From a checkpoint of a small transformer trained on Wikipedia.
Size: width 384, 3 heads of 96 (1 for keys and values), MLP 1536 GeGLU, vocabulary 3061, 23.1M parameters.
Architecture: rotary positions, biases, untied embeddings.
MLP neurons of a small language model. Each row is named by its layer, matrix (gate and up: input weights) and neuron, and shows model dimensions 80-271. Each number is 128 + 24 x the weight over its row's rms, rounded and kept within 0 to 255. Numbers have three digits each. A neuron's up and down rows have the sign that makes its largest values positive.
After each neuron's rows, "fires after" lists the tokens most often just before its 100 highest values on Wikipedia text that the model never trained on.

L2.gate509:132106134094162163144151137117111113162153094079128138085100147127167135093111084129154090085113145117124155137145177097114107126172139141116103142145123127121165151129101155141149139105134140129133098133105132116166171124123124106149124132131098124133127081169124107120111114167145098121125118127117103186151138090140125168114104097136137132105114090154080132134148163171128141145172091157119105122131087157126129095155140119150109098091124114153118128123103131172078141151187097192194107100095115125113095150162147109114154166110078101117087107113092136157120118124099124096
L2.up509:167129150115116138100146165080121146115090131119117142091121113155130088164096150150137109143169091151116146099131132126146140115134153162105119158125138120122141144126118123156094094140120091146113138177114140136122109142131107100128131123151108122186118101121145116082161085151119103157136178113139124128129135111148115162126116151105107138104143147152134137173068132108135166140064117109165126092130165166124175137136134112150133108135189142149107134110089114182110155130115129152140121126131137147093091123111126099150122138141134085118092101124118132167116136151169099141
fires after: " ", ",", ".", ":", "g", " c"

L2.gate1263:134127102157135162145129106169128186143124131139117137158131111106141109145117139129123111177147106110092111101106154130127111131109114099127117106166113131138174083116121113136129152142161116099108146143136139128145108127100133182138115130172128157147153146129117141146108143067116166141135111166099141066111150150158103095095166151110159105149125072112139097119120116155162138106137121095165116110132144116147113121106106108124134125132139146141109156096145166147112133132130094118100121154120114110142148149079118161114150133158161134112160122180103097110135165113141126142
L2.up1263:116146124103133147121132120093109141143130167123132175174135150084138140103140099175155130140130139123119129098149139131130116122149141114144129130159143102162128161126154098123103134102108094128135141144145107146131109145135081145160137106130123111153133080138139118117135087110117121114141117060098132074141140153103070133130178128080107172121150131104092127118126109133168112125120081147132125109142097094120111120116120166123156102146131098086149101094130107112129147119149120164167118142165121168148141152122046127106145202107139137085141130111175139153133189166136090117
fires after: " ", "–", " the"

L2.gate943:134169131136094131100142143137125133105103177139119133114134095170130127089116152101156105152146127121110141128150107156119135211141127119118106132115101129116156119144182113100139149106081138153130143121128098167165089112150132125123179164174161103102111105123127134125086137126124112116134147130130079107150130128151128142072093129173137144153112067164137179126153130128158152136123135138150137141124132119161126137094091117147097124140124150161158120083119134156092128145129081104108135145154147137119158138091108119116089124097115120093100121103133142104118129116140108111
L2.up943:111102145151098131124124151112063090104110131143114159131089125139118161122131096136136128178077059121108123125136109107152150135134153121115095099157155148152117124144102150124133148109140115148144144151097146139162148078140127121093140109107123122151125092171147142133145118120130141134138172111137142098147165101121113169123125089136156145121119159089137167144111156112116163096124130148126171125136130126117098118120096180157131106127108117120111166131145172104110132109112108150101160116115142138139101136115096072148155128110127127138134103100132163126147167127112095162
fires after: "19", "-", " ", ".", ",", "20"

L5.gate1282:081139110146111163097138128121182146124137177127121142145134120127099139106100113109158110141160152089131133188125133148084130120100106149128166123108096105129131091124153098094142093092106137139149103089135110117139121148123151139101138115131127131168134120103121143119036106167129131145124108135116114146124152118112150122111105184141132103108172117145097131115141063123121122127147160142150173098090128100113147124098121105128133136118135109114142123110095164091104179164140144120158117121117141149136143088108117119108139177142154087100164094115139130143146135109152119150
L5.up1282:097120099137144109131066151099097070122098106158132120113091150105117131121153123120108071141098134087085102128147161115162161131138139101154155128104116156090103076104092084154147151094128163140126123126145113149148122133092124099121107171177117111164111162088117112139150093145167147141166122171155145127149129140121103079151131144092145098143124144140118117129125139092156145105073099147159117142126144102084085123143182138169117166110127128130142100093112115154107105107133102156137161147179124099136148110137126143171151157146144141150116122140106128154140162129121093118
fires after: " c", " r", " ac", " V", "R"

L5.gate159:141110116129132148115162157179091116142094118112137162114099113121113140113119119159143107156159124135094140165165153149099145134136123124135103188192111127116116105176153161129175098148100125120183133061160137146124116142098140180120148118139110143117047143144115135091130111163142129193143098124092128123105113147099122129128141138112153130093148128130179118158139110092149081090132123116138135093120164165115119126134124139172181083141191127112129150149143147180135095127133136145107093126142156112136208135094111085122111121107120120133134154140119096123118103109123107100
L5.up159:100154127091154170121145108126129101130120127160142152094134104099114144145132138105155101109103148103131135065128113129121096144149137127134120104169113096151099141117163127123151217131133131108138103136164134118111066095099113130116161125103136118150157100118109120125135125111124104100149140114124106127124147113084131111122151116135117159130119151135155109171127116098121132118114172089139134118127132137139198120131176109124106128133149148167123138111152139130115127145103084125122128134151079146134146155153102138137093140106128147116076106103129139152125140121148195103
fires after: ".", " s", "S"

L2.gate1505:094122090121119174126137141145139135114140157152060110124125170152116105096071131107139102137136132094160128140095101090160137128098160156127116135095132144130141087148160092102155155152138086111106109109088155097123108120194115160113124134108144098179121093098105122165123172130126117082149117097104136079117143099140128137164172154156148119103155110127150173176127094126128191118098137158090134132132096111101090106186084100115085136129094122151137104117143151125132144106130133136082134112128091134125124154132148124135142109128150156117181133137135156107120147142145174153
L2.up1505:164133056143122111178135118153105111151132114146146114086108101130106118091128134123156101166110138137114121147138145144152154154143146101140107133106115072114122120161144146101111123114132106151136108144098103106108135162103154177130095136156130137152145173137088148120140158134091171149115122137120179103145175164116138126086119144130155125132105143139096150134162108171146139077118157152138157140150150060152139130112167085130124166089060132124134160131156134122099100145090135126140137102146153085145126120127133143133154150154125156141126111118151150123135139122094131119
fires after: " ", " tr", " c"

L5.gate788:099128142143131144121144116156137140113137173127172165146144098124140117139120120127103125065130125112070123120117118176122157153083123144098125130154125119152127146175140089106120105139122134102106089119144111171191106104181145138149136127131115104145073131115120143126114122133168130069161102045143094119167108143153135136126106109131105118158160121129118116095112128128102146108145133103141135146150151169100127152121139086143127111155150151163084123089113104139163108140141083151136102146099112132158167111131077144129133126125120127125126122124116135081088111089130149115
L5.up788:109152131144126141138124155133104102115098089099143134170099084167123127121120161174158131115086120116156106159181140160151197099113125116135169085124138102154156134103131093140122114135127134174135117121127132164140133151149126118156142115144129113128105143148135141098101098108119149137110108153152137134131162106126107144167156170113129081113132099133107167133159112112101158086112144134119125100152157130115146116151183133137142112138092137107146129163128106104135133138136124051152152118139098139139153155176127123099136143151104148139214111111159124084129053178126106171
fires after: " ", " dis", "-", "_{", " min", "tain"

L2.gate1452:169123107144139167118082127103096183172116112124171114137128139133113135145122160163097090106143108141070131115148129107145140108138181131128095099117124071125073138135082138152087150114085105131119128069117133126166131122110133138120160131164120185157119114094104126123130156117092114152144123119138125083119088141124113127122123167131110094089193093073146118148109086167166111179150173144119150111120096134152073135143099127119145150140105046140138128147141152164144147133136140109106077120122161118153141131136144118124100107113137140099130149093118152118130121113139122102
L2.up1452:117127102114142101138165131158116166146163157124126147088130161110173146155116108161139113122165092113109115140147109130120125110092134090151135162123126127116151123133125164121131121127146122135128116116164138101111120140114128130156095126130192137120159111112102114161157188094143128148145153150127119130147101090152128155117177151127103190100118087176095166122086080113180121113142132132172140093101122153089100160122119158115165124114133126100122162118126119134093142106106139110129111151160131157166142144069114138087159116138173140103157124119085138146166133139173104146
fires after: " ", "mar", " ar", "ark", "00", "H"

L5.gate201:091140158140118133128130151162195153096110118147105135100137101144088118120103105125135149128138104142169127131139161132100091161119120103167122159097105133113122089147147096134124163137079148119159140124117163125109124132122140132144133156110159091128118145112139155132102135148123125128156119114086110166129143131121094113116101132087169142105159106107138101141083107069105120088166140161096147118099086149156153094111123151126131130172146121108126122113108127126126116152123112140097112110146099143082129113124134144165132128101135131088130148162140132089114142118132131119
L5.up201:130155132115157130145107144120165123109163143126099108121142143070084118126095126149080113085137141158109145106115101163127101125161130099134154129098151137151092113097122101135129115137120139135126130100137121149142111120096112147079118107091142119120144107122126124187155167144146117136130123118146122131164149136110135128142130076128088151139124122149087159123090130097098112132146095127125126140148097129131111113148113118115163153160185123127126126053152147177147170153116080099129100090134117133114107152127075142131149129194133102106135143125114161165111140170163132126
fires after: " M", " m", " Ch", "M"

L5.gate1511:133105156169125114121183113162109127146113149104152187114100150123144114131094141128155117099161139134166132114134182135131135151152128128133133141132107119113161118135129151168149141105106128117142139086158099163132117128110084116145143116120141133113094097131129156154170177126139137150119135100144124155142130151137152176097152109147138116117163110126144085133121124086164120098120078125109161119155150111189170122118118127090083147128150164143185097134137153113115124193117088123106097134133071138096116175121119105096102146145119161115113123139107090119130084100116100114
L5.up1511:078118149083151112134133086169115111152101165146107111114152157160144158125111073131132094106117131120119100103140134093121199145114096134124128095154137181093132129105117132135104142085119130105145122103092127120104124095118150123155120131121137147088115093125093125179135118099113088108067100126142151106126181133073115121149155140201141048137119145127095138121144101111117127124148109098154157098108117116131134141127157117106110124158146125113138116204129135158109149128126114162127145155131128141131132139168155095119138120135111096120089145124114117131154121112185156144
fires after: " s", " h", " sup", " S", " sur"

L2.gate396:113160127152151151102115137140140113096159117096131097146143147142118099109061151117162121123165134050108116145112126110160098143143138088128139175139156172118122133111114069110143140140104130122130105119134152165113151148170082104175142139147102096110139159102116130140111131128087127055127127150134150124104148117122107103143130143158164156150123121151104096129158131101157126124149104145151152125111123101082109113094158128088129111165126147128177129125135114117128155131106173130134145140147143112137134124143155115092134106114122144132163148086160118095103119104120096161
L2.up396:102160113131130154122117133105141080148117141166113091073122151131073137091151145112136123118101118102105156139130154159146146148140131119111126145124155121145120133104119091136112084133122146111118124101133136091112095111087129111152156151164097098153178130078122115137114098113116144139123165169131121090157091135119136103130118138113143133136144139098133141173122095093121110119137191121153099165114162160126132144115163151109151128142109120128116162095117131137128144139108106125130173117108125091142151112154109118117100151099180162145111175076191104112143118118163046118
fires after: " ", "–", "iz", " m"

L2.gate32:125102144124174110160157111146117118129118113110123104130122114139143110132165097165154154102153110085118167110175075097142102126122132101133125137152102088130122131140084114151125105147167128122143138115113141167127145139102124126136129121151132136118122118117094128109132131094109140138131100088140112152160132102144113108142162122126133103113164116100121106069137148124096114131113128136186202090147090143152116108130129147148175112121142128124112112090112145089129114149122132121136134100123123155159110110136122136171121106068125109117098115116135162111110145140173153130
L2.up32:123149115117126095107150114114134141099131117138113111135122121170130121149125162146127116110111068143142079135148104115092129128096153112141140127159156133115138072096149155141157134133125120127153133096101107140121141121148135098113112150116150127118124112110094107132126155157108107120181155122093106123150138087122108138113119116118110125106127115142161136133137105139126139186087107130115165119133231120098123115106112084129133109204166147118086100104088062152160166131124141160145140113082116156138136095129150127090126117150128097078086150115091105150171118115162164102
fires after: " ", " leg", "\n", ",", " date"

L5.gate85:127113126115102093145115125147089101153101157141116141126103139101116118119140111099183137073106134091112128152131161146179150144105118152135128136131111108112133089104118110136157101125119089169175151122098117188124098167126119131120191127123113133147145109123132154113107137135116126113141108134117124100145133112093130156095167128109137113088132136116102136144102093086159163124106100125141149119144169122068111112136108154108146114111126151126153104159146142153150118121052164112173131145155139110140150148132096150133133126150154105098154132132153158159129134085157146110
L5.up85:119137114158101165102147118108118079121138068126133114124139113123152134104133185117140121142090157138104097166113110162166119151171143115121114125090147098109112108173144157120066153083119175109146139156114104144189144120135105137114096156160098094111124119122127144131149105142099155133088163116097101091107103136175124115096095095094134126108155142095111137145146126112130135108159140137159146144120106061130155159130128106087099151123140119131073115150159106127087161107132145138103143118109124137170101110138104108070123157173179153160064131092125170138157077133130127149
fires after: " W", " ch", " C", " Ch", " N", " c"

L5.gate601:156129129141160132113140151176126116116135121122157112134119144145113143127103162093112093153166123138161127129120145131112175156167115098146205158150114134150131166157127124163139152135127112124136129091164143124154121128146107165083120131095148159142146148110125124112149121166170135149120139120111122093106090121161167117115127126115129156126182116164146124143112138153097089094147121107109124117100124154108168142160149115184115105147151115128166137105130154171136105117147099178111115127138063147145138181131123137082146118183150137092129131153143109142126100108124086131
L5.up601:104111132118123137107103135105131154097137137134133111118098142102119158145130093130137121118141104148159152094099168111115123138144109126120166108109113135141079170107100110173130119097089145124125171113150136161112153072120105160147148138078156117119126130143132124079116146139163089140147132118118124143189167109100170149144154105108117115157146106155163122123067131106099117138120146098122138091136160130188117097123142145127110075187148097085142146129122101136129105111160154155130116141160112104111165145118104113161100151138090093105096108129143127105117118114138132125
fires after: " s", "S", " dis", " ", " S", " ex"

L2.gate1311:082159154127118131132134115076131138148132106128126142162128140142117126136094127131127155123161122132123165112085085099110130102134150145118151113154110125157178064148135147125128151127144121127097161159160141109129105154124129133150120116111119148108189163105147139085126102103131141066155089100085154157138122121123120122121175145072117125138121151164119080146145131177119140139154162112132080126094099096091102146133114083124151117137133122128113134144121127139158146135142148117129138107137106141116134140109124117134132168097169109134140109143109129162124141160062143149
L2.up1311:178104133106104132127137136086114163098133099147141130115135154119090106125095116152102105174089141132091161143119166096128091094139109148081141156074141100159118138115189122125119182189081140141112134131137129102117129139145134149134125174153093132172110146101158101106111146106126130134120118115115125080109111130132097111114145133084088113163155151112159130166135088168114116144131127108138110133126073140110138114138155132135118151104106154144135099087103137168115118060090106128125123162113112156150141106120107132167105146094140180130146108137140152132125181134183133144
fires after: "0", "1", " the"